MLP neurons of a small language model. Each row is named by its layer, matrix (down: output weights) and neuron, and shows model dimensions 128-319. Each number is 128 + 24 x the weight over its row's rms, rounded and kept within 0 to 255. Numbers have three digits each. A neuron's up and down rows have the sign that makes its largest values positive.
After each neuron's rows, "raises" lists the tokens whose logits its output raises most directly, leaving later layers aside.

L4.down1597:145128104156171138159139154143110092146157124133077132134134130133115116125139079132140132173118071074136198095123162137130151157128157114119111133125086083118109132104121121162083108154153133171128142134090123119140165119090170156144095125095139151132183109128132130106131132093144114121128140125154162204115121100171140097177156117126132143082129142142125091128144129166139139075125174130118153119108158128126127073155120131134112147151107152169090119112126090103159168147154111095142133141127150098080112111106138101171101099118136131101143123120117128159151117122123102084
raises: " Spain", "ón", " Portugal", " Chile", " Madrid"

L4.down1376:133135135187149135082108143125125133132172115092178127095117142164135120130150126155087106109143109132120094118146153135122113150088157110139126162145130152131091123126125117128100108113162134106116096115121127112140151134117112120162160072146138133125106170142135100116122152155117108136124171107129128114113103112125107130145107146181121146132116129122125115117109125134123137125080164137133163092158089108140106097092165121155093152130107123160134156136099145157167165131138177128158122120158113112085109144133143124180134097134159121089113114109116145091162141131166145110
raises: " them", "lege", "end", "ends", "orders"

L4.down1415:116132112104155146132117139156121154147150076117142097158111138106125112111148190097146123126142080122119139104081126140174126120077084128150165117147104141133157160129132120104157164116115109171161136155132141155116144144125120108115127138083172139131112126129138120135088144122151150139134114133138136120089101122112166137124129142128143141080122134141128149116162137090103121110128157139104124151156081148138133132128129138139126098090136093124153138125108118119133181129149141129154162101148172145116118142140109148148128129113108128127117140126120139139137166133097132131
raises: " |", " |\n", ",", ".", " |\n\n"

L2.down417:107089156142094159139176155138189129165124161155168120059139119132122133111113119164124112126098122144158119123144160085104084143152129145161161078063086104109117127125131103108129117134110151114127104140147107099113103101136143150114074140133109088128151116110102135086123143134138112128120105143077122113107124106157079064131127097125145146144115158120113113095101107112130107139094132112159079137071160127139138174084141111168189135111112111135129114112124150127110151108086131112112136112100125089141129141131176119115143108142141125103104112150112157098179132101134163139
raises: "\n", "\"\n", "eless", "\n\n", "\"\n\n"

L2.down1140:095112129155112145151115104116119130097130145153161145075150150137165120114094146091151152148150150091136092123125118106103110158116113078094113090162162121111120155136143146121164114078154151108138114117142122101124113127145148152119084116138099105149102129132107140141123135128129111168104113130151126129148117114102119088104117156160137097156130102107129128110127124130102161100156145118083115114143148161108107151139130149150214123096104135132134090115172135128132140127150160159142129106115107119157138118123138152103119138106100117113111089142146097129075124137106143154
raises: " have", " produce", " give", " provide", " become"

L2.down1550:111106156149122120173146114122148131142149115114138148167103151137128141121088120133144151134147139098123102089094096110132116066107097105190165157136143100169191116094140096145156080139131163109145099140121097133101132153128125103106106139141154137123146126110104093136058119135140145124177099112155122097135153103156101129108074156126073095129138067120132123136122148150131150153137154102138094108125111143140162124106106125146130145155112141116075155123136147131131100099123161110123133160110160146086102070173122115153080119129138122097112126185128128098131150152140142119
raises: " |", "DST", ".\"", "bit", " |\n\n"

L2.down1750:123152099150121155127115113136130149112118097135142134125153116120101143130119112116119133139133149109133135172168102172131113151094103127129129127135130127119155145116174138094162123106090116126078149161118144151117098130097138139123142115149130117087120181090115141121107108150114122144111157146142128162137122072136117085171163151091138078099134132119136123135141131148158104141176107129136146159111108121164118104084108136147117153152130117125120127094101105111139124152126176148088100147113159106124141151109176122095092092121109141135128133098151145168177108154152128102
raises: " £", " Labour", " Sir", " Defence", "ilst"

L2.down846:184120132156082129108133098126169160141155149140172112147077128129141107095096134114082148159114088145113134135096129103150120101118149142110113156171110094116134111062167134165124119119119077087119127156107122130136122128144104126193111095137110118129141160099160122130161128101133097188124149157127113128132138125134162104127133162117136152112126153170132139139094166160110097119101118158099142116127120097101156117145116106148140134159121117101123116158096117106161135102115100143117097127117130098116129124127130076138139140138113166154132104153116124120135097091164114122
raises: "Gls", "ped", "ture", "ained", "amp"

L2.down2013:156134094133148100098172130098126119150120088113123142139107136136107143128104097133165130117162163116092098098094120141173178151105177120151092141130119157147216130114117166091143150157169103150092111150104134184103119102141173109159154119184122147127111153136136142118093121152116126148095126153105177127128121150123178143131097125161125144117136119120130137132113129126138090102139109082115158108108130097119109187142154152134079127178073140113163153132108150129126138122108139090137173095109140144126121111138144126118153116115120123119117145144124128160099094155132173113
raises: " Years", "7", "6", "8", "th"

L2.down1587:139104132113131135122127118114093138131148100188184118125109149131127133096104118123100138086150130118075140111155139136144115176161129167106116130118114148104135140115118168139165114146152132127162124114126143128132103176084147120159145120126146131123173146163137136134127090112145147125095197100111099138112121198100131109104144113123175130120144117127155095117123113144155148146146148075122098138084129125094107119146142091164096090089108081128160114120182152162155120110086143129092118105097196107127156112114146099147155165142126139121142144133128116144152154145161128153
raises: ";\n\n", "ğ", ";\n", "\"\n\n", "\n\n"

L4.down439:180115110100091104141147155139136056126127078116167133109135170152126109143125124117116099092103133134139139105131152124156131151094061139123136142172119151112113132132133100126139129134136157057083115150151132098135110142106132141153117166111144146091102122127117183128108154102134137109148142115212193145152159146155123109124132128143147104115188131126111128103105110096156098146157118138162121116202090135115142149162117122135123112111202105123110099139122114109063111062124157151180174122110099137156111162088114120187112117155165098128098109126130138127113119132149103135
raises: " squad", " Squadron", " combat", " aircraft", " racing"